{
  "n_layer": 13,
  "d_model": 160,
  "n_head": 5,
  "n_kv_head": 5,
  "head_dim": 32,
  "d_mlp": 640,
  "vocab_size": 8192,
  "activation": "relu",
  "norm": "layernorm",
  "norm_place": "pre",
  "norm_eps": 1e-05,
  "positions": "learned",
  "qk_norm": true,
  "attn_scale": 0.177,
  "bias": "all",
  "tie_embeddings": true,
  "parallel_block": false,
  "init": "normal",
  "init_std_qkv": 0.0377,
  "init_std_o": 0.0,
  "init_std_up": 0.0377,
  "init_std_down": 0.0,
  "optimizer": "muon_variant",
  "lr": 0.00603,
  "lr_mult_o": 0.636,
  "lr_mult_down": 2.0,
  "beta1": 0.93,
  "lr_head": 0.00528,
  "grad_clip": 2.0,
  "warmup_steps": 60,
  "schedule": "wsd",
  "decay_fraction": 0.903,
  "decay_shape": "linear",
  "final_lr_fraction": 0.0,
  "batch_tokens": [16384, 32768, 49152],
  "seq_len": 1024,
  "doc_mask": true,
  "train_tokens": 207200000,
  "steps": 6923,
  "dataset": "wikipedia_en"
}
MLP neurons of a small language model. Each row is named by its layer, matrix (up: input weights; down: output weights) and neuron, and shows model dimensions 0-159. Each number is 128 + 24 x the weight over its row's rms, rounded and kept within 0 to 255. Numbers have three digits each.
After each neuron's rows, "fires on" lists the tokens most often at its 100 highest values on Wikipedia text that the model never trained on.

L8.up546:147147146135119138134111182143156111101138136111135119162127179058105143144125145113112117128090149139112122129153148096154124110066091117110108104119174156142113102144081151115118144135132132099119121187151129074129072146116121095117159142156151153143150166132130137138105153172136138148124152128080129140145111103104122116126156133160136157128147141083144131110139157121121156117129173160115146090111110085109080106136120080151160124141144099109126129103121131113090111159146136
L8.down546:140137140113096107179084140131101111120125135172152148151110114153128143151091107093152145117156115136148126109152116173163092075146149116126052160177129125122149078124125138107122133109144132116158105158123148138098093105118120142122114130135124127141143133170172117115112141163125112078141124120150151119095110103115120094121129152109139139127164138125127128105118075137173149170141095161196145120084122079122108155124098093129118140122132124125126143120156141154111100166118112
fires on: " |", "-", " of", "ig", " re"

L2.up451:145104131142134135121128130073093150118069135133119112162127107151141144143144074114190143127109116118103140126094100210136151108133152164107132077160127101128169130149159147157132161138100131116141132101135145141132134165144123093137199146139147126113089141172109139120126139152126128134077121137138143133121108150100087133129152103125134143129095140092118157155137099122117134111100181106099138109134132144128103111135109127143157147096129099147155164115137152130091136151071119
L2.down451:108111092167117116148157101136157140139132072114103142122152132176163125097108170096137092147117098109166102113125141099152135106082116105158113057114109150154161125173125100113140136111149105085142158101155170131135130110152123155101115160128134111106141131131142137123125136123101169103091153151067093131122127110130068169135116132159126118149139143137130101150116109092101142153154136143153127147156120166127128105127132099132140103147161118101125113173131122178119096122110125
fires on: " his", " their", "ø", " your", "er's", "str"

L8.up119:130120130095154123140128102103138165140136134117193094157137161183150149126124122172101149118141164109133124141134138100110163130130129189140082172114077117142147138140104090140136126093123148133152151125162132089059145153171155146063137130134149128097134151131129148130136132144090111131112124113072134105129116135118138144130165131075124124115147092094134134121135140103109109132156144108102129122091095104122126141167115136137145135152106182132146125122117124102064114119116122
L8.down119:126087125131146186124189156138177128131101116160128091125100112103095135105139148119110120167125110119096130164118100139153116129137115104116138129125140113144125136155144129109152127157135119140084100161108113102172138139120152127157101150144110095170141098106117081115094142135163104106126129082121152135106128109134094100174087134101122094132140119142127109131131137174155132161135136161123154129148144096143163107148176188166111084111096118157116073121163097115126147133122135
fires on: " |", ")", ":", "\""

L8.up254:142145104188147092089125150174151138123141079147136127123152124167161096114159142136136111118080163111139116141102153121124150125094110158122126150103127128114110135121120147096128136116158117139120147136127119128105124165119121111162122158139132130153179152167091095129109120150165119140112156176105105141105137112110163099155077154124078108133135109132185133135134145143171150105091115133133109101099099138143105106116094130137143145102100096118140074101174134116108140066130158
L8.down254:154105123118130136083116131145130136123129137117104146095119136167180114137118103144105148108163086103136153117143128154133127098127110131137146080132115171151146148150150109117138149122132100096147103171163146108079142134175106125109133161134158043111148087116116139161159127077107119109153121109152125151152141137138125109085133106096175111139072113081103149109131089119102113147142107132106151103180124116144160123112140137109177162124127170151115131159127131138152133126111127
fires on: " the", " in", " at", "-", " of"

L8.up337:128103115132120126122090160122142124095140152141109141123112128135151176122126154148113115086156159069116100128089101113129084118159136117155166127157122147123130125161124136101133076112094151163151131157169109098145132160152117152160097101148125140148127167095119122099109080073118183127113145124130155110115102146106115116124129131095127114155114146107171134066131106117147123158125079137117156111145135136095103130149115167125150171086107116149098153110151150121145181125134116
L8.down337:121116129139127112151148153179096147162161137089133086106144096168104128107139118133150093122098127137127131124132113134108136103104132117119146186128133118118141092140173151140175142125158080136119129178125153122146142079130133145109144155113155113125093070131133110154131169166129127112150129134138128134149142105103139148159144107106157171134106120090145123111096142152100094093151145098117110122114085133182170104120135106123080126159117123077115147086146116134089108151140172
fires on: " of", " in", " at", " the"

L7.up228:165070067165109174159128086091117138155092146128114127121097094176130134152127166104103115146145106099129122125111139150111152172125143151090122152115117080113146135161115156146147156125152129122126096094155140142101137125106114115124131141124125119125102144138182131121151125162127106134130118153126150155142108132084125104100118132111118140130101135122191126129127137169144144108096132102154133102141134108123135179157138092116164134148127095120080150096106087107078143171142155
L7.down228:129117151119119120122181130130113153140109138142077123101138127106115130126183091114157122126172054102160115142130101144123130135114121087143115143093138144157122176119082095116113087123141121166109118180126136170155147174132148117141122162108100050158114136165102157154146125137125139145111145093086123149148137143105099121135084138105156112130128128134117122112101120100118107172106158120136082106133143135167150145144105114115093118125126147129131136134159141133191137114122129
fires on: " the", "er", "urn", " his", " March", " a"

L2.up299:155182130145106126143136139099108191123088110123147133134152125163127121131142111148147160110142129090097114129126143113082159137171105135135171143134186092104148093169138079134085125124123112129100129172150097166092100122110127119091068129142187145118134171124153092133117137131134173132105099121151144130125106130111085121123152144132122137103116152161171140110086119152123138102119104124136118104131112110107142094153147143135124154115117145109136155113099132156172148098094114
L2.down299:131169137181154073152150119073137172157108146123138124141149076136114144086161095107175109123085113097115151119157125155137166109148119146091125118124177085130176155103108084117132122102123132171130143120104097133110127125142131181147117127112139113121131105100146126088111132123092147144112171131166113102081135126145112132160114120117110147137157122153119141126107113170146119112128107102103123086138142081150154119114153120144098105143090147161103107142107151138138131124127160
fires on: " most", " among", " all", " my", " My", " one"

L4.up395:088150079099121148136112146076183155129161145128134099173133166126118128144141120134110143117123153148094113124158175141133153123105118173129150111127154164107136146142132100135142125156132130133098098108108118109113098132137113145124096137111155139080082119136100137151163099071121162110115100112102134162145117108063156122161121160151139159111096147077176136087144112114093128134131120109141108145122116123121114161122096134128127177146167114120104134165148093118126153164111148
L4.down395:072166161154119098070139071177136102151156135122082086116138129087105110158138136156146136122159097119134095105064131122129095175134134100110129152101105153136091123144147134135100101106140148093147155134161132118164135102132127124101130112118118068129127141136179157124117139116109134132139112065129114141145151168120153148122107136129134124168161133139139092149117146111117123109133153154126101164125132140093141097150161113135155108086102114135141158143134158151155107128132138
fires on: ",", "oy", " that", "ers"

L7.up152:109079119105125153148107116118146113134093149121139130130122110138161129145136150143135122139139140155109084111127163127118133133124155136117100129135135136112090083094157160135141146134154156136171143136106118128114127143154098157128109158125161122081086120134155171098131122132150120114099090119092136129158111126086121107157127166138182151164123088136131072104128133078131124091106135115147193098105097145154139132131179133156117109185115159101131139063125145143109168094120117
L7.down152:144109110142116116143165106174095099150119133142109097134112128131145128142117076135142103117104159127117159147120113173103112141149164142155167145103124133158151119130174079139125139152130130162117117183119106141060095101133115156116115129145069153112141132105099103128108167093140087143118111143132159105144134160131153105158104152134118116092133139075137130130091187178110156116107149152166105110129143099108135109161112129123128104094100145151120123150143107121100133148105091
fires on: "\"", " (", " a", "\":", ")", "\n\n"

L10.up205:158150130151112129123156153116097146081158072114142120098117122141141106127133143092120123135120134103132120162126134164128149129151169142115141129114146128098092167078124108106147166096131148126123126122084095127116129136095092111153129128074127160167107143133133101140070149126131119132126085170116147137064113133120174163110121139162129146106127095147121123099161097092124130085113135123193084138100127154116133129159154123132177153130099164113157102127124161117155154113143133
L10.down205:100131135111131149139141145155112081157129126136138142096139107128088125097131152088123108143192135123135143137100112113121088138138120131161151138149142181152099128112170118179079119137115167103143157118099145130207141120159121140119168159127119107107168132162145110146156115121153094103153115133109092125144102125101147131111116091135111122102130163142162117103134098096121118147124132132121129115170089130122146125130082093165139100115092114127150107083133126189139081117132154
fires on: " in", " con", "In", " \"", "-"

L4.up293:117130099115128133125081150133162124130097104152125110149130146133148106116141172132132122102125114130162137109081161138139126124112095124135131173146153138132138077076175150125117123117120186110112171141100135113136145118150073101105101104145156124141162130116111160111106094140120109119112109137104151128158103109088133134107140141161141122076142130133137111124124126119084099144133182139119151111131121125166166092160207144120112118134126136137124123161148090207089131120112143
L4.down293:099076088127149139123132145153151107135150134146150111139112111123109141131095124146145125138106133122109130150113149131103125138115151124117130158158157132122135094108146109179186120138118136163116146151160145150104107128112180166114146119135107139147114143120171130123160117139171111152156076116162139140178079096091104163109068152107106104130130093101074117122142153119170140120141106121177127104094085111147130144088151093149096112145093118149152106136140125126108122093159161
fires on: "\"", " (", ":", "\":", " |", ")\""

L7.up53:145137138139126116114115147130118098110141091132128127136129112086072141127139109119122074133136188150095093112174129104145152135116121094124114163153156123141155137112088124133098148119132197070171160142130161123134083157089091124131139151132137164089149120147153133122102089133119116134151125155108095133106150125117167119107135154142186158116139128111121117159106131171122139090120115097143075118101097125119137187145144110128134119144151104134156139108142142090165113120127161
L7.down53:108159135127098121172121140164119141139122152152127096117153128111119115152089155118121124157127112134102202138112169149129136080119172069140155147134130132101111111152131113121106112122145130112116122118100151106115086149091094108136120128131128157128098127136080144138129130133140098105150151097094074120118122120124131111135141124158123131100115177105128092061109143138188135146192165122129128133157155128151177126107127098101135117176136144109098167115127137128125117136135183
fires on: " re", "-", "et", "/", " ", " single"

L8.up206:093149105122126121139126136161112171161120148182099188116157115132147153176111111151070108122137182157135143113139120072150091141145123060106136140087152154126135116091093160142125124167165107147104104111127114161135132090128119113117115164117094135134120116156099129138131121099095137126123166143108144154087084121141166152136090138149134123115112121137124133154114069132131106127148134142136130147122104129169125090121146105168112130161133131112122135091096170130116143139135105
L8.down206:105118115120135128086086137096156148112101112180123163140108156123137135125115097138146122133074137153138131147125130127149135078144101087108137119123134119154134123146129130145134134127134079170105122087085122190119099114144110093144153122141143147152107157121096175106117154102093114109126090117131141172074103109149125132181129160103154098143126158135118131110121151133135139125135120115145137087131175095108125100116156113152177159165117121175136102200115142146117102129126141
fires on: " Win", " al", " t", " m", "18", " cy"

L4.up429:084128110162147124117112120101150111104128158163126141151127112095094089124171093116097124129154134091131104096137165149142134097181138087167129120094129148121165128104118097104105120097165074089129107118117132135125158157154151144179132068142137153118079113140139142103158109131149147132148124133156133115119122122130154149095127139192132143100132174153097130111106121121148116136136098132138102120102117146096134122133127199158132123127092114118155136170167129153132119157112151
L4.down429:114070166107128095117133122128121095121126141137138110130176119148087126143119182163113158129118090134134132169129124108106091171098146120133136120113150101122115133164125101118107163104149169137148114129152159154157118066133123142109163126137116116084137160138176127141142154152132101135139111059183139131121123115104109130097153071141108101145142160119108123110098158138108146149133130135121134135186116135114160140092119114114153089123145159129175102105158118126113151129082119
fires on: ",", " United", "International", "ers"

L9.up609:089157123141125118138132140139138141128161173135121119115135131130171107152143135142100138142114135118142099127099114145097146147136119132115158108130162121124140122126130150115148109137134156133130131114104105112090169183124077091127138093188167126129147084121149102176121099156155121104131117102084139106144073115075106142158137109149123134116093150167123127153157130169135111078156134136138148125110142143115087077142142094081109155077115196128115130114124109110154139157151157
L9.down609:099122134105110135124169125142136091117113133147165139115167171084150093112126139120135124131108113063141138092108128127103140099170120143105126111115165139134133126143114085136157165139131195127095153140117110133124127106109160118136137170130112110163151091126192137143143136147095150105146145111121127076168139136090174136125121114132139131093048139151111118089122131116126119101150135148123102166103122134155137132132141100113154105106113126125154142163101100122110140106137195
fires on: " en", " dep", " Mar", " an", "on", " Ref"

L7.up296:138152147158071123173139115109150151155183117119099138113105100137129141112127164178137091140080144130149106101123164136139152129125128153110156132109111163143137164091087152114142126107167111146140101120132143139112112161111160087128103126098114094138115170148159129133160156158112102138119117082103150104117075124103161131162140154081099137147132170121118135112105140146111126126109148127105126144121133109138168107128108109122097145150135098145089149111125135127059146129096183
L7.down296:116104136134124118098133116120132114158111096075103105138140128075147095104160112131156128124139099149138117105078145142101130158112119128169150100101085134132113076155117133122090122099140095111158109122100165137126102126133084144139109166166101130146111124146117133120150165149133127128170134119111135126168132119137170117094204161126165150145109182173133117127122131089107133163126146112162134116099168107109136154135126164103121126110164109088150103153091159143103147127115140
fires on: ",", " of", " a", " ", " for", " the"

L2.up463:134130133102137124096064120127121148117120126131115160163104146140156123123146127113149115137185136151108139163124116131096076139171112124111151120134105104122143147113153128147154117130113166104097136149118101111158160128127157135156116086115154134085108132196113107073137137147132122158144155134126102118142145120115122094137142157159103146161136102117086157130143087125151135119146089103130105116149109096117137104140093148159135106112124146064154086190095114159073124156148138
L2.down463:143085103113155171177145146128150139135073133131125129131129155114143110116099142181096133090145159106113139181138084124073112105127108151169129129122158111086132102131128129134114096126144146145120096102158138154172104127136108134166085148115149175144092141152123108165148124124107131123122125155128126081121117146124131139108159134119143072130123165120130164097142130153143079164150061097083126148143121109153136120138131152086132121149108105138088117101129114115125142114141111
fires on: "\"", "'"

L7.up600:142118109139147126144121137117143163112173140167133104108088110126115116136112106096095102097091141145113130142157089120150117127115095154165102103128121119093140137102089139125103143124114117126155117120135156158107152137141145146116099141115136139159156119112160137148137106087083140138171156132106146102148126171109115115161136116112146115117105185092126095104156134102150122192169141162073122141111053143118165198143141137119129152127118121142086113155137149115111154093115120
L7.down600:101197145153132155122139163130164145123165112139107128159167128152112106131165159176112156113100135130178145109085141140095153156125126140125127149140129108129118089110152160088153109097144091133105153130143091130136118123157119114148097112122108147092136166085121140133132150150124090122101102149138111113162101110119153111119160106126126122127080145104184108134073133130127088148108087080123129116121121127112102161135105152166127128111096128100138134129182142129071149116117141
fires on: " the", " at", " from", " his", "==="

L8.up598:116121078111100188116105176130105108104115152112145113107108162117167128158124152177141146127131120097120124146090072158139142129121142150115133102130123117135112105130173106146159137136134130114157102150138123128068150107174146143125118156094138145135125116089122158101121123108109177123107167120095123144130119134131123136163142170126100161147102130087140125154109069107128129108138113172131134120140101104138149112108088089122112150138140095124113106138146141121093197135183155
L8.down598:118114146160155137108144120164136115123162112104096081129172145176105161166135135127152092108132118107140150136156104092082183142152107126110069142133114125129134096107122129113132077138130098125126127131116124151150108145120132091119142134144112067115122135177113125158092176106144113110114102140132159163161113168129140123120181128105133126184155097176123152098120127158152103161113134092117105108135139120093098115141107147088120114130140149127103143098172140139157140096122130
fires on: " in", " on", " of"

L4.up234:122141068111086079118149101146126120143178125155124125177131133114155079126125149151098114145152101153122112141111128148146150125134176103161069086117148128083088118153110183093133146142149113123133075126123122112151084133152145136117123136128134126126113130160138142165107138142132096145113115146148102156139109103109149103133130178106126108162124109152109105147115094093174122109156155185088155133122119133107128132150182117102127151106137086078119112127130124141131142138132131
L4.down234:128096107108121165120119188139132134085130103131132086119151120151147114153129114083115131099118169135144168175093132109141092119114179132127154148104082128124153139141140123143129132091136120152123176088126156142142105121108119161118101115143128125105156116097147117113154188150134161096134138135117121130133146158155127087124177084058153120152179090096077117107150139137131166100135109155129097109094107103148142176128135113139108113147107160125122127114111144117124125112134139
fires on: " by", " ", " of", " into"

L9.up148:161134088168139202126136109151109145141100114128123137164114131151132097122112120137136102104149127146133135113160126150144157201153169121119136135098159102137122131142133103137135167139141085111140157103106139100099118149119109145085141153150125109139116126166096096111142108119131161074116161157136186100140104089085158137158155119137151102126119113123074143101085122105118109105143149109141120116104094152147135124115130134130101152128150122054134143105136141101118136113172151
L9.down148:105125142174125107118131117124137180103143117144164096055114162115124104075147108122123137085168156092148131127093141111157158153100162102111115077090119116105151153120153133168114152118177116088126146146109156114141145161133103125119106156091160092114125157110153155151107097115171138135132166122104098141134107133127156156141127118109129139111117138127130108121124132132141145127130140126128076117133073170132106114163124117099128128151204123115149096115125136148127092144120147
fires on: " an", " the", " ", "–", " by", "an"

L10.up57:127144131159138167132156130114171129093093093114124110128086093151110156142175143112138154107127146103096143112146133103133119151171134170133077156103143140170147136112131166067126110116130170137159101111128147129115105160063098119138111109127154171099119099122134127121139094126128143115113117122107170096164107140103132120139157136122110095080137116148118119122111081148142105140136079090113128111149090167165126143146141111140115161094140151128154138159111107148134104176132154
L10.down57:125105111144140137129152126149096133118105072115168138099136172149139122147122102126173126122137118123119188154102120119090134135144102124158158118118139093092130132137113145172091138138112131085139099163145133110096174123141163090090127150136124164109139149109128148169165165083145101084156154088083123123139132113104152132157110092150088107115082128153146127115179143136139140133154133101101155146112107151101101133099113126116127129104137109125123135087168104178126129111150149
fires on: " an", "-"

L8.up248:125112106156114135136146123125167105088133117144094089142141161161120131103167123137105148128099123120170137142143131115138157119110086139124106132126131142124102132138101149078115086141126140106095102160084160167108095107131145115145131143158127124129076108128142079115127108140128123083109097193106095147154110125129120117130118138133137107116171094176140145101132136140147123095169136114155111202161145142140168119099105151098140150113157066141148149115156148107121137174121147
L8.down248:124103156126170157120144136149131115083118151147144134137092104112132146153131110145135139154162137123134111101130099185116100105107115106127153121065111124145122145113108126135142144086102103190162141123120104125086138153123108133095145146096123056164132122131094172143134138130150139141130129086175104113125122157107127095144084139153134141142146130160077120144103162102113152176114123140132149123086154145152110173137133101105174117133130169120138142116119075140150133120123172
fires on: " to", ":", " their", " of", "|", "-"

L4.up532:156110118170127080120113126141115102140141120131125108164109079085165119174092107143069110130146136122128113149167121085129135152152125109138137121126139098147103140156144169100099110166137120136084121157117133171097081146126131111153096109116117127153161095105101096126140123168178118105133091156095102183095096113112102078145120146131122098150123108131131148145118117177138139134169128142110140152125168137098137105105131174128124111137138105135155116122156151156149156140152121
L4.down532:157129105076146162133138137155082123132172140140135137128130121132149137134151085130103149140150140142118154116134179150164112121125135115087119129173153148136117136117093114114175153123127142156126119118162168197090117149115106129149126147141157117112115073120176116162127130120142157126116131108114143140134106107119092100147124118114157115082095146153047133119146106100109089111160115137119159074091130105098130151137180137144101132117112164100136153101134115113118099123139104
fires on: " of", " and", ","

L8.up172:142125158120151152185136157122117169117166166131113129142090087115103123111102182157135115146118131108105120169146103139130162107146135139101177164112173083146100142100126122145165177159159129103128114137144169118144112123125119113132097117130100156151109077126156134137144144072122125114126094154115125113145146127100145084120092119145116093128091156098148121110114155130185117064149103094115105106148159131146134141148121125144108172123120124090136148110113143109107106130125122
L8.down172:086136093080111130090120107121110122118105144150140114176152126121142112115125159137141134159126166136135137046134130127108146135137149137148123167121110155131151133121087144130126133124150136113117120112132143088109078070161144162179099115106114132123174121135114131140131139099143112159081134110100154103152091093137094152168127136113175095125094159117118186161102151121130138166124153103111122109107162177134161109114094126167104137114138131125161115115131109115160139102130154
fires on: "er", "or", "ing", "ic", "ator", "ers"

L2.up525:107168082092129146150123142133125119153148107147177139134080134134152144151118151127109095108116164163154155146136158114131116158120088125153094141139116156129109151136164083085179107144124120141092125175107093129107113121137096155116120128090126170121148174154140113138134146116119148096153152112096100081161130143104125100111125128141161095163162126138151122117159120096112050098149144106132112111127125154141097151125142131148128139113113115107161137085120108172084122142149124
L2.down525:118135168126146104150122117095120095145111098092113107136111115115154130198119149132147157121100137137115144092131135086119124086128176140116155108112134141121103172169144110138122112124121134144111111097108112130118111136116131172120140092076137096124114112139089125118098118155166129177180145116108115098133154105150132151128140150093157067159099106112119135139122125108154128159145091146089113154194125133120162105098140163124097129173109165163123143159157135109148134132128162
fires on: "\"", " \""

L4.up442:174059144115111089136135150119114130163118165148185099146127135135109139101096127109113161159096149105127116155136184112165109119130118104112120160158104136128113101118146115089107132120114161170109135133129133145102136161160172107103094090132119098102144141097132131134095118144089132131109106138116154137120136140121101138124124110171126153121110138115143095140095143143132123154122119119196090124089138140141154116137127167161137119150128094135131130098146140131090226119127124
L4.down442:115137133124129131171061132097160126120126110154121159153111142154125153099192085115162134152131165104108118153099143131139119141124123137114126139175150153141148101086145125127118115121112104119123161140139188158114127129126145148121115122121148094119126089099100096154118146099163138140123168129136123128149115088139102127146141070110100149132135112153105109096155132117121086089150064090116157120132120164140151149118147166146165120145126132102158132127101156103114093098192140
fires on: " ", "9", ":", ",", " |", ";"

L7.up121:157155064103122122123131097125141125143108105158130112168109133168136131123122147162163118132116167151137141139102109090114096150179140162122137125125122094138129113113155124107101132102095138159130166130117127152115121120137160095119109141142158139081134126110138114109125070114154144122130137148094153060140113169123186112114101137129156096119129089068171128134124140102107134100083136135155131151115146148108152136150109149169142153138104142132094171093114120176086143155110128
L7.down121:162103112097099201108133133149167103151119069098165114147124116126114117137132143097132157140140100125123138177101143115147103130144140169113130151138128126123141144140141127116144088122109098137107120177152138111154182136126166150111117120114151094129154130113135133135119117124126106095107091118111104114141131112140136128144105084118155117158104100085120092102149087177187168146155136138096180075156095141117139156137099137144153124103145154131104140097151121117099138096094138
fires on: ")", "\""

L4.up54:145137101122146114109092142155121125125163093194118139132093142148163139094106120162104155128171102175111135092132107107100122111125146157142107142130100112089147152121136168116130145109118124134067159141105136152169139085116159130166138132139159153093143142117133096120119106098132124133161125130117138119134126104102097140116187128160130131131126119114107184128155118107116098099116117112137114155110127169149086103143110172105140139098126149090156139165136105143074196131112132
L4.down54:137138089058163108153087102166112095118087128123151119145122125137150116142083171116180145154085153110116132156133117134139124119139103145144121145161116083121127159159123106126117096156131144158111110165129114155180131127139120119141132177130117092113136112160136156097148099151158119096142141130088090139143136129163104136179132123128110133135114129129118114160088093121106108139157098161093137108111116136131146100111144164139129146131104095166093151082141145165082137110111160
fires on: "\"", "'", "’"

L4.up322:155119113153118158113146095130142125149119145122128114112116111082097138138145160098130131118143132107100179116105102173125172130098145112137109092140119120154126168107150167144153118166113160175114132119091076102101136185147112136133135093144129123077121104116129098106137139165098115123134173144111120131118170183081126144125130203112089100157131137134115146152110106125114115134140146128096125113154132149140109101160093128147181138148120163100139134103124121120114108153125081
L4.down322:154177189150142110106160122121162111113113150127144114090103105125156124158101097174113145103123111124122120121168191144137099100121097134127165105146115109085134145127134118128091119129131118150081141165143130076111106146097123079142149144134090167133106127143109133157095114127145102147175137151188113099082153110089141131116143114130135130115058143104140108158102155161112104146146120118129102109130132134134138173151128130162130130161134137148120127127162127137118130086102133
fires on: " Total", " received", " Win", " were", " made", " paid"

L4.up383:185160167114147132103097128116118126103140104125108113127090125099133125154132105169127146114148096151090120100130158122119099164126090119160092157151152127132120124112141142113118122080127164089131151179164159143130112114145085128150137127103177142152174123141115170112113138111108114131162113165123148080098086142124097111107173138113137120114094154120148136110160072135131110134135097113149128109162145120164132086141139157153136112144116129115125144133135132155043151140145123
L4.down383:088135118103142114154106125151167115154098126146118148162119144114142107123119151122153102146154130139121158160102134138110100119151134132122148128162109089154121120182089125147161112112161134151100133166131115120134175087144185114138111132118140110129112146124097161150128123121139120103108114107158141149158135142128166131098072149152074115103107118092098100112129167109043124155166103133102153122099118158145138165097118118104111143126151114144131130080157118163072113127113147
fires on: "\"", "'", "'t", " You"

L8.up635:104113073115116137142119116096129152070146115137160142148129099119107152141167131110123143098134150112127083101111123154093115144127143108142131099116139120133163129093131116149131141192209154113137145166120107161096153185144150146144123149143153124139172110091141098091099110158129165104085122124150108171106136106100116143192126163148134108144124104137111098115128121116098145127120140115141134128103119131123119134119082149113102164141090110130085131171123114127142170121111129
L8.down635:090118106120109116168116110154112161106178097103128129125126137179164096127168088129151121145130119111141099124099060121150137131067139093103082123109106134163135146139131136180136158142156128132133165140183144103130124140138114138115146149123143132126110130096089109123081134083093132118112175133112146144140118092112112125146137175155154128146103144105098118113135145131150129122154139120131128131097107142154123129167080133061148162183132131116110135135115125108130130111171143
fires on: " ", " the", " other", " of"

L9.up493:104108152156115143131152116165112192101123129142088092137155137110121107129113134117127080111123143132141164137113107090157166144163149116126130096137105103114159134190119135136091133150148135118083141138153154127109081135131129114114116103106101137114141131148078097135123127145105130137118099127145169118135092127045133138185128089135105160131115110129122096146120153094126138122147137137174124148092152074141157129158150101119107142121160151129124183095159122162143138128155118
L9.down493:121076168156103170096136101117105136132154109121124126134117141063139110109145089143140118134107075124047119143116149110132159115128093149117122099145134147113113144137121118138131147152153129119125170162148093124124130137158149125099170117103060144115138125141133148131136142114143083178152119084120144134086152131100156167142105148152087167156149129164125110101150133134093126121127092120145122129127173121121184128096142152124155140115154165153150104132128149131111100131122101
fires on: " J", " of", " Ed", " col", " West", "ug"

L9.up523:124135108137144146139139145134142133153120166147126130136121116123071145108100127129138113113159141088134076172167068095121157106129142107167096127107144145124132145176110145109156117111164179088089151134140158136139089176137113130126136106136134149153159151145155152182155128122116135123073100136096101120153105138108164127140152147125144112105095137112115133124099113068147091099110122167147104126095167113086149091142114155155132146150090157104109131117121118130130101110109136
L9.down523:133154102129100124160105138145117145125116106120140170190113091146106159134118176153163148139147115168099110076146190150096153148153098119099138148166156141111096115150111107118112157107128101150159158107103107089100127080092130119146134098099168119121120134179098150128119118153142123145151132098134102128152132172087113146108141129107134106157122136125133095125151136108114128121171130152129124115096155150140122137098108162126072138098109123171165140111131141143135106090105111
fires on: "or", "y", "ay", "b", "er"

L7.up518:095106120145108153112117121133127201108071139130122109161141085154133122110134157137093148119159111089144123121121124127149156093126134167092153115129125140146110129113159118164142133141134116171131127149175136134097090141164115112108138120131121163142127065150074123116141172105098083123110109183152109126134114097136145160134143110143100115203111115101176132152113144159125116120111107119109145159078141115123139133156133104092128122132132093131112131140122157153078146141113115
L7.down518:098120138131151117097146132129098171105150145141127108151114157093100135149127135169141121117129151088111101127102129115105149123131152159072091125106139151136125130137085158107110132104120105110105130132166096129160083142145141068121114127134102110146107162092132121149114153100140099131140124101080128122111120163148140153113132159116130130145127154130122127111192157138094118168129146069103116136116146161173162146178138124173143091099147137159164113092143095114135192120139123
fires on: " J", " of"

L9.up395:130114093140137134158136144113116098119119113105124134124082079119114125080145120140125138088126122105137149115165144097145125118145109136121127146092103131138125145132137138152112119157147123105110084154152138124143126132106153120163113121144094109132151137131146147122115102157105144100121110120084157118112159176090163103165117107122174144119116130117173095139154159151123148105176181137138075095119102146120139216171122164100125125104133085103106152116152156136107172169120096
L9.down395:116076111146180154104136118132093119093097140163141098130081123115139110106128106162116121132129094134169147134091162127149139103118097160135082106119129114137090132121118132141158085100165129136132072121149089147119115122165133165177153099171119111173137163119106147141106141136099170144131116111135149120153158112140143137181084111086142160097089146093125099146152136124119169115124136146115134120128153142156096170106149140119133122104146086117112156149148126116162114141137111
fires on: " C", " (", " the", ")", "8", " his"

L7.up186:112135092136136129138110155134090143136113129146140137129104092153139146156119109137138124110162125130152103175125145091103110125146139208165070141134140141119068140112112126116147137161122141145111140168158151108137153073133135181074131109097162162096141134133150123117153076115132082089158123171113096112119112155090108105116083119163124113133138083135134131110145141129148122109105132135101095104131125140136106135167151139141154133103124112121183135098129137165104143118103138
L7.down186:136164085085103152097124124150125122128091129071155117154146125150138146135117119113138120146146120110128146145135138153109123146172129149143137171144120120156094135129122116139089084107116107142142080166096102146147177140098131127157091152153120092113125135080132152128147171149132126120129130129152160110147144148153146136152126149098134125160147100105119143101108099154113088159190126144110127087105110147115111124111102133101115125166196139109105085105128097141087142075096150
fires on: ".", ")", "\"", "G", "r"

L2.up223:165183131105137169094131129135149150120101141133133102125119121082099121144159097144071134138133164164167115152145133088127138160088141115107171126128092136162131134108141124152164120105136123169151136128115085130097148162126126148141184129155079151135083126153145134091142137114118126108121076140105153121122138119116091130125132148052124113132112104140096124114174107118115105123158118098145131131119135208125108122112102141127152098108129122101149139129122144155125124146088101
L2.down223:124119172133138111131100099116108147125100189118146150129124147124138114111130108122124118141101151107138159135093177185117100133133126159110166102146167083120117096086109111107116082161141171110117097173149082087103148117095109138128114138100142133096151127134116132090145114146116113153110089136123111115158127108141102168117134116159159117138092148135120127115169141126121112162121138085177091144162118093146113100117139134152098152084121160153166148152138126129102139165151162
fires on: " made", " received", " lead", " gained", " plays", " got"